{"n_layer": 12, "d_model": 320, "n_head": 5, "n_kv_head": 5, "head_dim": 64, "d_mlp": 1920, "vocab_size": 32000, "activation": "gelu", "norm": "layernorm", "norm_place": "pre", "norm_eps": 1e-05, "positions": "rope", "rope_base": 10000.0, "rope_fraction": 0.25, "qk_norm": false, "attn_scale": 0.125, "bias": "all", "tie_embeddings": false, "parallel_block": true, "init": "normal", "init_std_qkv": 0.025, "init_std_o": 0.0, "init_std_up": 0.025, "init_std_down": 0.0, "optimizer": "muon_variant", "lr": 0.00864, "lr_mult_o": 4.0, "lr_mult_down": 3.0, "beta1": 0.95, "lr_head": 0.007, "grad_clip": 2.0, "warmup_steps": 200, "schedule": "wsd", "decay_fraction": 0.765, "decay_shape": "linear", "final_lr_fraction": 0.05, "batch_tokens": 65536, "seq_len": 256, "doc_mask": false, "z_loss": 0.0001, "train_tokens": 684000000, "steps": 10438, "dataset": "wikipedia_en"}
MLP neurons of a small language model. Each row is named by its layer, matrix (up: input weights; down: output weights) and neuron, and shows model dimensions 48-303. Each number is 500 + 50 x the weight over its row's rms, rounded and kept within 0 to 999. Numbers have three digits each.
After each neuron's rows, "fires after" lists the tokens most often just before its 100 highest values on Wikipedia text that the model never trained on.

L6.up1269:449506578504514511551475464497532659502592562510496482383509516591542420522506529507406417486480563527472526506474559459501488477511505385494467459497576470437373544599525401495538561464462517415545455487463509511455499490474492523506483504489527501549486482479494491509502469490431492564462400464465388516438491519488435485583483524427504436445527472562574554432447415561530454378503386441486518431524472433536549509424486516443516521476523550471499515610498483516544595500477459537432567564447494498456505403573521547536592474555507531454525452450516474539524494539490554448564464495495483535432509555563453467465483435518489495372604434588439493515530514594608431560607482604497503449453455463536438538472535582496502535427513498542548415397484621513489546457558478
L6.down1269:486575481443517523508440526510451571522460550375569595452469492537504439509556533515542533592427465551473574468519510491424541476492443441399456585526623520484552470487460395461499448575524535512490458463436576445532497416492536479499480498456445541481535556466460439470513587405410551514531494491381550445460529580596553540479498574532486533539511456530514470431552492505526515450511430576445535390483475518439501434423499500478583535501547593494470378517542438581443429467516495484467512411478483425439433497556480559511459473536580564479524559469469451442549482424628513474475514401513526509511504469499529444445440547496508623494545516568564501445526473549516540513480475552527506472398507484570400486508461502527564487566521584506522471477573492520430525528550498
fires after: "/", " and", "-", " or", "s", " the"

L2.up1009:475491433453508451499530524525446570450566507501445457530534491521574530553481418470544472460488522563521484458427445561555535495476554554459507493408457556516516466400566534509488523533531483468447577464421422609545584569473432455428541582499515611522524481472518587508454412451434562490581526492515506521508558537523553451546492567395496478472570483501462448450467512545482453469486545513563576563581464509575549497412611515404530492477505470498483512519400434450466458460496557546467489505462455499452413492552450398417494477422569477518456565452459534469550470523478469488529531490561554513419515563505393455479527492541548535469455550557501581591378478585427538524558460570504473524595611415570454535397501469547533529563486603471491504472429488483438521513485547
L2.down1009:501467533508493452529497529364504459495496510498528474519491534506470583486476373504564523517466422574537543557545443509475512491478541644478578517430514619483535459463547471509461458487459526450455529459560485570472361486551497472485525503509491537481542518506594504512470507458516537514518604518496552504538473467563520522480490487508475475517552451521543422504459539510437432475522444545531529474489409536569510386504535472427548498527457488531492537483392452571550533555541561506516426633439482510384455565491435484483463493467516511378423467382517504527514479412595432552537487444512605511483476503476462481582470490530487533474407444490411589528521507550454491432553530523392494471487501469509490461550499534460551519475466601457565533469437496445512470460524552
fires after: "\n", " -", "-", " (", "1."

L2.up1294:432453468382500476541640433506438486499525499491410518454488543522440558550443501444492409471542497544531529507503507464510558463489506539539487475443511455547477456496399528445504438574420506524601530526560523520528517482476434519428460488399465468548524587488505504494450414606507444499452517514483463488433553469526586557523535517517417411461530409572441521511485570413495497552467532425480508554461510442519548484656501484388486511465508525457521515515648616442491517446454530576507512538505514560500497410532493511534494416468583548454494527513481420505455454628580470465501514460506467490476492510540593474459566511624480453611498514456535464508482438501483497485444441572478496505445438510491529534530501466508464503534405545577399584500479510474480408474545504
L2.down1294:571461457492408585466466426551504479461538553450373514537543451459502556502498484509485508503472507548468421550411500565439600395494585498487498599486423530523467556483466509501497509448546554618547485450533515492493520520500515457396561473484479500485541473479480433572558609545529474461500516522450501411510579471460536490502521444592503400522573606466489458492527548484506509524501521389466380519526535491440471480454556508468472482562489564551429501498488469489552565553510509483429552485398563510560430499517621559573423563471531561458459524440428530564496448529462501526466428515549571497383544497486466468554547449526558486571516418536417508420452427551471438553490611535459452523529427443453571563417470475504498569459472557550482502589482542529537433528444463
fires after: " the", " The", "The", "th", " first", " this"

L2.up648:509474535415442513516516523451552451462545563465434476515524445444514567480514509548611473515530488560537452494597465502512433439432473436434449578548492601528501535488443408489385382526557440482543526545501489454442565574548566472487512568547576529508493501483553553531473471477552446445485442518550525477576509491540590509542470476496479495503406518480577449563440470644513530439474551492480509497577507527446580480558448492459499562498468490475450498538512653582547543399468446424531532529407425499521510510536531521498483594504495588537519503530461460546402508523481511544560440436504421497480492480533453491587458453497508553412444543556515497572467530390505516406467513535423497558396501549606549435525536622526461421477427632493435425510529502576493557575404435
L2.down648:533476543473433556561520479427487565509510473506475555553516603445446500528462534534602407548509461551566555465552453507505474531485493520544503536569509459520468511564479584523542506521517412488499488464513565501498579501541512563498431386514498470469468538457547480464532489515530566387572451414564542453518448447531459475530505537481546429565409469566532470479482535513537551512548475479471457548533528538517527455492474561477560515412468529541454495539413551471542413468470506506494560471566499554580449401532472453500514503497413529535493512582528540476518466533375497429538514587465571467487546513468578548456461505514505469545451526500481463586565512491499537391516516568410444585433529541486558472496465529473469505406532462529450474441427442446462667402501388
fires after: " 1", " 2", " (1", "\\", " is"

L2.up1319:571443489490499527555427578468615485561454565444470571476532490504512403440549578531541476508528523469604413450535471529570547475487492521562443546572473456519523447449439570565479471528468579517508487604531444529561526536493506656536588594513504524512575465477508461501532442570447513507518499549585504444469482493557499489555458536493474589413504550557451491509494490436378461458551476473378484522441506556541523551545483582513530539449464427497529460402560561549466457497523457441468510485495515529477471463430539443525452569542548394530443513465468577519538522440539540491428370442495561595429645523529539434530499524489539503596463473448485545499476460441527470549403501411481447525519440478546484433442473482552461455593497539402480617480554510495545524600489518
L2.down1319:574546537488500548513514550396390462494401492450515588492477512501541543561457542562495477501504429456509549480458512496481525477401479528533507456514550613478533427496520548557450460493552537499495499570548470581544475441482515472521472463560455477499491512509550648555531443407568427531555441502492472567510551553529513451562378493484531574430596540551523556471539437574471392465460526440382511495542559604516461512471452560464478517535574535506390509482565546621431509435518587528448408450509426437514458497513576499453492481424510505498361532477485528478423550406552517495531420464445514444460513495555576417527521601492467489375508418517521471460485538458517465568441474503485451476500490533483431594430519502550439489467459491497516573439578532502513483507445572
fires after: ",", "\n"

L4.up1890:418583566572507528633462502475536590470491524586401525515503488601460477496562529536473487503524473489548451568598498462432385515534543568521525471471435519443519481562507450364507466500532551465421526578464508538489455504506613475402482634432486524484488444439461432498489469513579456367469501508534358518473338552484531437433514577418531473544496455443526554483555446556465466447483487559508516498519450508471517530504562502531479501528568602531578525509533578557394440456511546572456521483488495558474488517589594503533452517541557436557566458526465456476475554484472411503519510500475423408538580513565568543462497479507481543601493516547402506421588504478515538488458480436441479566464523464506533455489556457511438510449534499489365494495481560489503525553569558
L4.down1890:507496497543486530588450543535475473468472500616452491467552512565526498455573615561570521426506620529499411534506556433406436478463526486532440511508507464567498494592515493424489510549506462430545473529405500572473548501527557503538489534494456604568482456434507416439529467481523442422530456510518465493429534503460484453423409588549483462493466426459511496537582511525498490587485487537528442542454441521487499473422476490543575526570485536514486459552515424377451534487484483535466466515518514432459501371595458481466493488495493519488488492515535474414464514422501484498547495552487498514471508565552366550542489499584458545458560479522456534464504498566528477528467496488507487379458489496475418502421511464517462517450603514580507549506433504514385496534541487
fires after: " the", "-"

L6.up483:592480537430514480541568497579421502547523472498555572529421516458480463518579512513518493528552452499535463523506529475589447449563564494472600506446417515533449572524526517518521488452502520449520415492387460426552587471508548558469525572526506442463595512435440529578583502481556439470535561498569496564520485482514529512494500446579502471517535420421513540488517480482460471523489504462540490519490554458512452548492559513500442470473457445519480585430458519458429414478507492548474488495548452526446400507452496483530467477551465571481503473596474514548504477522492483530453566523521514532458495566553374474514501495548353491450405475362448444529485509379551455462512474624534451571575458545529517427561540488529471575514502602555478543575556463500539424480492421
L6.down483:517493486541462551507447514477383481536519497554498553565473495568545467415457416536510519533485485528536524463524414476552519569617538497509662480491493437546522483534491493465513602527559582450498511518472525466555484472409443392468538465514571478492493504487572582451577430515449517463541530524546530534479508464516522595546515572517507460404394419559408526393541504402498433453436442458492510526443553579527531508505567394516482486491560524516517496578380504424438470539512523366506477503486500466396494471505530487515458473543487503471449550525428419474392495415521400519497517503472578599531507509504492470448537425594506505506494572457493558555519434410456503393509540530484540493537443509535592444449457581516567515454568565687443499490545492484489538452451458
fires after: " |", ":", " 1", " of", " 2"

L2.up630:567523437534493557472457620465474460463412480479447451504485553474515568531625508504519546530538511472520562533499511513476553486542564570549524436436484541504548444566414497461530497480579554515357528524460522483539424489496513528577497454397467439475532516547552501596549499474475459456475471438579456430566471526616491463513566553523435543500586507470464537516537453448497505497530439490447465428484491443487551574498570406508561510466475499490526592431427518516564474454532452532546392542410521472572466517592468529506566556432413449393515489444451472508530391532501593547464551461495492519541455510383507550488469478524563555517448550516479445573458531422536496489453521616553439522456477433459459439550402533530555508450535405520514462507541516494523489499551535
L2.down630:459609440526473483454559517466473421455530395551533482507541505475505474493467513496435496468530468471579486502565531462449563532602551568489514463393510512523639474458418448556448503461552449542521502534447534488558533412445477482432515555549519484561506464582580408473534432484582530564498492465502528365356560510534471486440493493563449476488435538581555485453449431452500561508550425528555553463421495428482522469520415525492506539480465540567462502453610561562477509492471528487486507512469479569500530562520501450542464477548434521544539526596477418405569460440388492486487460518482479494476574476609480444492543593560417609549586360480526540465476516387525593567451570495473482608468451512497476535518508400480475404478498450572509535404569519517475478482506553
fires after: " a", " are", " was", " is", "'", "’"

L4.up1690:632510558509610467520578416495493533583474508583518472517490518495394555547436491516404425440418498479520479473491441559447509493504524381483520556449552531473566518464564536491416443451509504491538466537437501475493468538470496530522503507429392490534536533422561428445666450529529461546506564445608541562499561421511476456436499443517426536527432506539462458486584459461492429514575476578536496390462470565421469576503527618460482448476568518425482574510539428419517463532535500527514497532502502491546458427447425450543552544492530442443562497528482480528475505539482375468478499468595521533474463558480474467486471437575466491457561544444478531565418473498482454519423599476535537489511528429536609465643508520474592515527529482594588510501438568377523508523411479
L4.down1690:537462480465492568424581446490507475476553439566594536447427520513527435446580549464641490485494486423520487420496400352537471545537439445471610466448540468538568490489470536588442489435481471521471465508459525445518548542522567432473398519534529547425400570451470498424518490474540424404474506494549474524479490520530538443604548510504497534529468540542477562594554426506565478611533520529509433521456545571530450468513483497479569568563486539451419496471502538546577474506470501612488507480619554522549487541395450518469446492480398525479582423538498582592482467441484345491487555518438502516478493532526522518539450477561543429538512538453553446476463534505503498482538541502415562512498501449429558463470525546495515469453534480540540493516535409536472396534561561
fires after: " |", " (", "V", " 3", " 2"

L4.up1040:514517513453600558496532524549498486499559549460514584571499545466455500496460481529481420535501533583554479442545470528512423445554533576377512591472553426551488499538563515568496591485557540544500501423411465487520542539517503576472392564497487451485545427461485598497520550583505574489490504564570533486457526486463425548399542462508603509485489518488578369532451507481559490485454489511479466476550503479506458547472444545516498386493568430470380489434567471438496535517497439523515544460490457500573432484541528490536578441467442539470550580464567504468481503544552394603473520461559496492382521424509551506553546436528496419505515514434457414563465504346545580435477493476572537477509609433493596495563440519460472590474464535587543522515513580563592522605545456
L4.down1040:450544538529499461487443398545420447489498442583556545545492473588485475527535504469537652511468523506466567490494532380429487474603508488561570414542549448385464494467436483454409453506530483570491428469410518464517596557492499461491467389507467545520485508444575504429430468440563558437526508465456522462514488501451481526546485531574504438590518441466421484542555423560519505564503539520478501451549514538698475520528544500524495550534473529495513465507437534425488391539536453457463544485494561479404469447527419579456533549557553526492532458574557515501409484502435497506464561454464490590467473433528538520512384621543496506452541546503553391509541442551543591472516508506500484486559464469489472436463436490554550468452511458572550528531467425541444540571599502
fires after: " |", "-", " ("

L2.up300:483456568411478475403444529514514471422498550512531467398450445615524516499587375457539450478508548489466555482464551517524506538584511530475359543473547476534499550449543504401505487517545521496431482538487518504592490485518443477503470513387483458554555542494515418521566468481471458603494526552413533542564532507512435580461444442508495500533485496509506474486517479502486527565466519519469503654397541517587485486522416489490610528486517594490503461516542380529530542433583453442454556633465482520534455427480498483532637513488469480471486526513417530506449408480584555557455437434509408564498542426504438511543511500517558407437506448408450515525484434518624466505538463565504466429476413552538553537508455557504522483507510526515429512489449542421474607546576506
L2.down300:461474548536480483508472494575372511540530571585444537509611436519466552480520475550435532461484566487540471512428627576509565574560401546598450458587495498507469497452516447524571441460455510497544451569454477544511510457492621567474547527461466512588451488586487474482536518471533500460516488489459464516521456490422549448534528636566467463559434494455456560535565572508475443483536482475448605440553424454481490459412450438517442469417567507488505500467499492507491456515550484526447602463496541571426395442495513528584510455539527513555524518516481432494512523485358544427511508466590451533454474497430491534452414481472502467520466516464595492550477486525568512524520470389587568576458444549503460516469538486467539425460541575562419501508536593419499481533551486
fires after: " the", " this", " last", " next"

L2.up141:412560405578443481514531480479453456421480483517423480450483480584476571548503525507428493521476478505563587479565507491509522534483435555461509579542427431512564502466526527597576482559488526633472490460519525596482479476408450518414502514543400521525578509512514461491511502446523409371604505534404504550482524434494570491478548530565435480416559560594522494470498517593546500499582566585591461554502420449512443537531541468518531484469476519410481474467451518421559521382566439467439507561592549464472518496524534456461563504451634489465517419486443516528568423490526440565444472421382497471613538443464518475444502504499474512584462581467492482562524433466461533455510542523485345553563453433547530575529417495479496477500612517489449459415418464515418491453515533
L2.down141:581506506508469471598501498466461423424518519463457510434545502513565514465572440541405487526569538534509572583404579493525569462522521580516460402527544529476484489507481563545554519571541519519436467478406490457492406456324545579461589450511510559502508528457528491547533517564369556458533473534447467375505523455475473524521511458540502407521554455522442414456534521573483439543481539472503525441517418514524449466515508410481562496545461463442442579575522427509549585445493508425563408511455476518510599468444518557498519511484511441561400459407528505474520467523464467507471530422491549541481496509525433477563437452522484517534489514445421463445532555511465491507465475469386532501594479583505471576471607569566485526560560491553467484523505529551510514443582531
fires after: "\n", " \"", " ", "                ", "'"

L2.up1658:461572481542397492555504536470519495469525391554429499509482479508474642588529485501589515472481482369482496456545503509559508589495508484491525571494581524443488524556603521428449491543493490494475416528503447506516490572596486474570516568573492511466437510621519526541461521456524503503550538442528494530579405525481503492487518464405481481539467569478450434551512409569527503350512476487584552545553389501553539496558521459422562439480437439426490554426389461475572463470530392411473522536458477498500492469581495449409559462431519505544569543442500523510526509466496530487562562577470448510418500583486573521619492477527490525531511515499524532569484521500545471518453480572520456589444420434437543510468465471497459489506560534543409432526523533456478505436505480
L2.down1658:568505485474476466574468534440540405534550474408484540585542421478509566480546508467408447534437459454494536507578359524471502568470543539470515457439426544459465404523559528483537448507512562600451534526496502499525408453506543570560540514583531361508543417560526600579581544536444415475594485513583520445497511536494526453488566505452391506519553410470503464518455509551534455403495529500453567488470482560494464487463452536437590486458568480459508584560600520543507544529454536460414459469470512458538425498419435475473519539512533481410471609490427454424483524437552492419526517558548576515476529532486488508642455446459506489521471448524462553465548467495471494557498498526420519438573453457493536461421473514515566439513526540531455509534476517461516501392550536
fires after: "\n", "M"

L2.up1742:436557444405570508598580470576520502469537554390526576480513446504425566467562473484504446557595464465607506510477585517516524523531468541489461437469506514559524512511502547496464517512483433359530541612487520547466528528469528532428501507390393513563578398483500467546585561495535444520521488458525610505549546565520545494531459600575521409430429460463515480557545521452421484400588536506549516549521454436502436568463512489441512506575427505456521568592556422591366527388504475586478461490469434452433538567439601516534479520530568446539479477608474508510483545489531486537487499562472469498433602501443563533458483525569526455506542491462503453460452556555537449486501495441493569493481393529518433483532484466395432575574530481529464564493488583593592462481504495
L2.down1742:488419536438494474570434514475445592524526381439578470429508530494534511504564514550526581464542464434527486519484437578516489577491531571496561444554523466467526501500431515562458502496512555399517633542438552472580508518439461416431491480401427558539416479467502482485629544527511526503423548472490502378513492524555491394538577469540559509533458550504550471512575526474488497469512502531494436548611559584426503469453532495554510506593568460494474482516496410488458507421575458465503526472432488459451564517436567514445492481455527530508477476569452582521535463533437539416389448539474434511388435472409539491492503571550451497461502549486475452521458573581509535537481427519494486495550493501472505545482587537443491502445492447400455495565485570516630589543415617
fires after: " the", " The", "The", " Loren", " Do", "\n"

L4.up1878:467420421455500495406529443475569460530541402405529458563514519497495455505540519489451395508491553567592519580479486481461538477493437546532499505441405429502484457564527541510470547535546444583523546472556463524550534492466425531519392486546455517591496489580509556532446456475387497513442483463548483517502507480513522484449501457420565562446537617552529471584476558483486602554504435539509554482508464500510541552507514487501478570527395586473523422442626519607639632529440593464389444474541609430438532448451446430510402478464564462488488497534474528491486525533557483510457416474491500483472477529616543512605537472521494473523482539518476532522504506483495489473508475486487615485543535514457488581452516553428430500601505586512552443578550512534490443493518501
L4.down1878:451497540485403442535501473363526474466416545451506525513447465447557483580483501494479464499577451520435506496541548493425461461545437495418522472420490525561398589486543518501523573428528469449450518676491512445521439481450563546492513473542573590474552469430579538587454539468447511546528491488518556522542490455449460580597485511427456549437476419512539479507482567595616466537493553455434457562564489460494446532559476537489452555441537462503503541565523499452597635443499441412512541456531506439524481520576594575437493478476443466533450511441518542477508504417525559604477454494490439421506490486558550520563502502435448389595397576466518520478580413539484519511498416522408568533538586488434479466460597483425505454520516491595498482517454563480487498466484528
fires after: ",", " and", " to"

L2.up626:573586409540495497447472505509422501491531458420418530565482517496553554504539495553519430458589424433514461599445590574531483539514492429465492503472530541576512426516469553471529489501511445479609469543423566487459451516522544571544431521542586437442556490467450497528531506550492501455585460488553499440509571527456578428512520519519545484462533527501506434473514443527416542457481534506497604437543466560401463429451587382470574411565504495424458533467455567500500438513477322482481532451484438391435547525562448501385543504479497496543513593534543495520537525483503547485543516553484647456472546506522503550483454466557601485532588600451472477528515522452507461499447438486403398514460495452538544482514408537541539517485499439455461502468576540546443509516477449
L2.down626:537550465525481500428529470591596523429581511449493430512527432458479595520527513501525436591531469483496494468460542455451516445576437449481512425310464499549538566506477471525497499510523449542532423483523475531541516477586526486407636518530546472488559482519552507604475518488453473477523572462609473528481441542397465464496631407429469547559533435506520495499558485523548542584468440557461573562532443527523589467437528471412478535570592351502455532443511480478516537427392453515499517422499455495517556394500480489466496563511475515453524553556489516554505521541494475585538551531508499444481511460414521533513553534358499469512518550428523476505458499482495464445414535518465457451473478504436442531503475474420483410555478462639554553505527507471518444569497492
fires after: "\n", "==", ".", "E", "-", "'"

L6.up714:593463499533519496443409500467570435558518553478489451504452480484518465474546518464498516521529575434487452517574492434491471493521414456495399510392482503529552455561474478425583548516467475500503528508558492514445506498514438482577451520498599547481456495611542569489587509495479431604566470450532480469453520488584505462395467565503624431462450578422526452445462528567458572498541544480443494413509570514474479454367454465445412478466463526430540550495486522552479575503491524611450490528423524523578444429515468554512454438381583549514529464431428481534583514555553483520534503390444421508518486484538499425456520517463575502525439536496515510504523526462509525479496420539365506494522556540455488645463510499463543594577522411506475466505550579524566435536485525
L6.down714:521510518487466542443445488493562538499437602471517457483477425445506491460463469487461515524521561457490476492473456460591576473451470594493456504464480510444459562466469493529548431467517303439493423568533454370494571447615545484437524526491509579450492493445445419506531492603551456519532509577595363509481545589410515479529464547596525547512496460547523499502505497528551577526592467471401492517457545476482451520455425611508440523462576482487528534489473509486457566412515440478478540501473502477589521473472487536514600458578446580524618441540538545477474512581530517495561499612484475491529388488513530482575485458395557503540475536471503483570467496423528535451571491599407539482419571480529475586524585483581549518456547527629548530471515511493462510508576477
fires after: ".", " a", "-", "/", "(", " p"

L2.up1060:626492566465489453483514413484450416418426523441533475436450493525467536489484359501572499632499559550397566526544506572551512462541475576590486482522468545564447508536405514443494452551448484533588633499498451543524437501462516575488475488496515541468495503504599476444581503494434420408529483492543471522576528586579539562482487546549511482467488449483449525421492454387572508406529518455442461526401516503533619470513604513460538489521422546432501432484535554472458511441531485539512532473431507391461454465451593516497585417510483488531461512455437477503447458484526576540439439432530403536480503435559488504490412410472501523529467505528448499531479556441498518467553384576465507644563536541521506473508508485475544538522533567475405566482442462486464533536482491
L2.down1060:640485583474474556484449400482420418561573399485594497496588580432560487553492539573540570546558436481511519476505412507583587500604560433632506440485439531596524549441500479445514522489564470451479482502500530480483482541481528528522585544499521527521404434494589490480457475474530533455531498528549577477464412445496465468384559499496433520540505557496548487463561465526501471458503544495518415464525472511548580495404477541502462558479521452484528427502413396534580513533479530547499484543517529503483533509460539464410482440557538493553537369481500541494511396486482453462540526465511518449472457545491466522474426547547448506515482598472437561453400503498489537539514494470469421509557538447449506505543551569515503522529503510370524465481430482497533456413517434
fires after: " the", "'", "The", " The", "It", "\n"

L2.up751:481492443516544576383472589532470466448470489535499460493392522448448536479529510521528539403539468510558503386521460552501470500567415601512381481488405557478453530426404361545476527479532452579409401509490579528479483514515599494568545531604512416483419527503574540481553503576441488513527455450567559503456486509488553619494500577503484516461531475482424472512448593457489550459472457536572493508559573549526536510409558435475481459490476530333471562564468463533452544487559474476438436510523514396560479469495469553439540493485476512492621499476551550540402476451512517468489463467425486451579473522467506577525458580554538553467392484517548495454507560500624491447435446489466523490493554473529545531452424569470519498392466503458496533561474569484504465528464411
L2.down751:432496469564588542602535386478457470525498538512480520485518464431534486632427563416561424558541453474552563551510521468468438511461468489599519510563424401566517444562482535521530549531442436427455479531505609531449432510446420437469474526450503502541561450514501495462510500489535560454460511487518449509512477536513468533570552528498564500406501475439543482515488439556506492464469554457547436495517476546587427480552527495479515497500484461532543441458480488508508512512553558534636535469549493524487596502452391539509465624452490545491483507478519433511574366559499524492495515495490470393543488461525511468501545608494497557457537405492427495528491595460489465511596513563481531499460612567564488517414599518515344453414438472315533503421552399494521450527505467
fires after: "\n", " =", " a", " |", " is"

L2.up1485:527482520483494528473537499531484535467469532538532455533529523542501453519571539501591564524532553521441510473527510526513516514581526461556472462477508561427494496444534474566479503519489506575480534549456561523435525515538460527420510566544496373464513429437467500502490450515460453554618509494492417499428460560543591561550462582441496413473490463536442497368486620569485445548584502450473459456515550533529528461520575526484431478525579423465466475480552597493524570461500482587519566416431393485454500623491468483558505467442415440464509481487510514412368511506532557442639390557529506439596560529567491482486413513512590571505463459510538506510493474565516469441470552429469496498499538542521462608483581525501522547459445478436525443595484564496476414547542510
L2.down1485:567500520584475514513464550505465504479471479556397496436458495380502523521551502496601473450478523416576420601501408463550502518581445480503439488441476468505443459461492455513485543400497429510455490577522506551411543486426494439568431485468535576528532540581514413390395481467559593570500553479541526500543435414490530559558459476591530519455506489507469475512567507527556476496514464491564570439591451458476506585501483495456525506566536500552540472415401508467453540517551499461544448461507524524554537576471454536505514496475477538528504488566504457539591455466364496520552571488536573579473434453534477511466547588427515461562547453473538519502457578490482546515488504475520486650474555422566540478515400579510461476445460533314482537491512413522534461584492513
fires after: " the", " a", "\n", "The", "|"

L4.up200:509562421515588532484515447522512456545434521555517472547424612557450482461420514480529529498548491500512415554525468545535485517520482528449535479477455464470491450579555622553498539469426461535545532569552497534544493459533495560593489540486501488619500475508576425421559550435585466450498561497500486588491522481531610538410559470441449480460510482506519565408516518495615520538493439411425538430514544605399527541514446568498526459422470476490496522443494437529443498571513474584545475438431459496415447495560474495472420454474437520535589515567510472443519455427498422489406494411548608548504469442480488474596594448438542456483505561469418471509465426440518496534467568474492442510579512534504509609519413453519442511496426405493582506413475497450532455476552488
L4.down200:377609462559548536523562517488434512582411549474560460506570483513538572472560483514416447453520447513486443483450549505483483524520479512432472452503530550497449523469527544510505675577456502491499547557583521501554531505562570536490506437454503518530568446367480532466574506390467487501536501582418569542556386508534546491542575440558440503581398526507509482449437575491569531462456411459495585571436523485422566564546437582477512463546473470401475501416510497446577509488474478411391497496564503472470519544473508506419528495489544520518537474550577464471520443468478454409482442572487484599464428487407461492503423540580479451482496560475510458515495398485469555507541520542479512547548399506520463540509525442526504503561484434478478519489575572540507500495527529
fires after: " |", "-", " ", " •", " km", ","

L4.up878:498455473540594477483462467521530459485385535574392516496533443468473497474480527569438405500440485501545417607543459539406501494459436556527554405611531556509472594559512492483396521430473449513496538513573436533560418478555517496443515495550410478516489453446433603512519394494503541536502550550514471503585444469457500491518506525432470430466478442455497482454489479495426411487440469582485504502554458472462503496439523544492524526420549507533436521452457475591506486411513473445515498532533512506501425534441607540544503438474543545515515544542573356501565491547549631569512461488541450531526447522482528520462469538458558482404394443535438549537503468447585559444559535487484544477537507532452536578528530482445514480510614493479464450638530485523520478513467555
L4.down878:534479527416526504444482441428506529495462482620522528528563540575494461531476559464485511520514503507531521546618499454410424548451508554590515483531493532419558538531441531460434562412464439451550506499436435455614471460464460546475539501505516540455402476384582448538525531424528513506467492434469394491530404453497533520521462503507498403514504560540471541495462390457509459496502592532466531450551380485516447467575446568519529514399553527601450511509530518580515619417550491370564479447579583471547459601478625497607491495585482508582461442469565490450372472464541488523476457538535492439541569495492517562580416511497479500466505528545480403526563399486492550459488562489522510469477546515527540507499493465486492449477422479494554435529568507498495475582444589
fires after: " the", " was", " is", " been"

L4.up240:561625569441536556527479543519583518474613523599445493576538503477524483500515458510553522518444446498475484407452510475542580555469416523432532525578506462510475490567505503508485459589522454550506486499551421472493558511475639511531439480508488432550442437427534518448492458453507478606451553518532530415570551407433547551494576481588485592497506472510454435513518479517542423534460498496614477525358437457485582473539553441519499520539453463525485472492542503468530472553585457505516568467486485438541581466381559447531511480553457445493477478462482494526479404508493496551555447443581585481468500481552543490646539454477514508435558542514516561612455521394535429519562456511488523475467541418486537611468577535610508489575440479494451544496510493511517424486470514
L4.down240:508492442479430516586488510581551466527510386484576537474453505434482522512498538507552501441407568486516609478494537549502542525480500524507504588487551464518576522508528460398517516535559520506518602464504453427497515467506480442472627482453487448431451497439524460454443468457537474499491429554492443441568446490452482458376459562560574530520403461462529437536558547562577415498548457569551532503502520426428482518542537511504513511522465528463574435477392507545387518551470503410420446602552501555525472539452556504479495468562510437523531489451500528533448492459521404518489504567425607623500542520444520557560546454507468538534590522520495528609517595558508473475482495494444540507613507445559500528610447467522543498452546548522450546499463472493489437558522491
fires after: " |", " m", " ", ";", " 1"

L6.up1237:587557544503523495500488501478558537542495552482567527589483482474507486421574606435356395503529541512505515617464538497439450460525510569452530490513525472423532558519455578535469477571498561468486474594515500492467520529424563508527555565454509558468512487439441556517492438504459504508529495466731450584537472501506412489578588378505477463608493522481483618437573457563543438537474470517575485542468573554531510530450473462547625569548536448483547562534531500432542556509407494460525566493478528498482479493489545544511451505460479482471450596372513518490474534429433488477450485479442495465519424493556509543458513422468493435471571530444538613421600527498460496466376547470468562540508577504470598448556485482498486501486571580428570509550497416461606503562474527
L6.down1237:459505532530534447476553546536626481526546573571481471495552418543480484541536475515507566463453518495502536515421510513418483534479457491534541376414542455526521471510437598456538447463452521541483494466447506464443535498422471569545532559425538514503480472430497513520499462432513476555589520431538512401400527419543450547519444500537521555496471496531447626504444477456499482537507503519528529540462466568527458566534476470513545499530518376567456574498565516444456522489475404495510507510515402489403507417481549529535487501474451479528541584471458639502539558524519553479536470493526472406477525548478488479495563515506558510517439510495481420510580397504516611498513532491480548513529546529416510500531521376586466462480502536675530454427553522611515473476544492
fires after: " |", ",", "|", ":"

L2.up1280:458384595463484497551450500474502490455493534557537366464563484544489538529498455439498467564481561485494543442571595512437461515538426526472504476561560431595526468437517420418519525477500447389452445638483475451529496469499565488541401584449565454508598512454420472387532459482480573538424488516423541525557522663415591469491511579430370455480510533508492420491547506494487608501491498496511546506472549484452465456492505543467442484447465544520494499468454516535482431470516520540473555472428489539455466496509634475460522472544529575534467564542522476545487535476535588445410486480506447496602540526503472489461397590457543448462510499548496490551545483430533555485534483565569532514535388452471469567520469538492526534509569523630422491492430546526586514552589460
L2.down1280:501460519510498514587421451441570513461517507456437489545547516502484478341520528552445526462444529503458487478550485546482458390591557492451503475548597463458479542494487509588461507444602565499570562557476495411538504493551556447458403482460545424485552448458428470434526574453444645541430417512497545474518499507548554538518535525472483490559577495438487490511540443432511565507455479423481407521588379458568527506503520589504473529516557569453463495451459415565524443441383505529404516481522507475525521462532570387532583602485459619520499461446564533584520451507474519416391423475593561493483478526519584489455503489546547460536467490499507447493494505523521450533545515473534434501541511525480428520520500500543507531433548539596538457565489526501514499546495428
fires after: " the", " The", " his"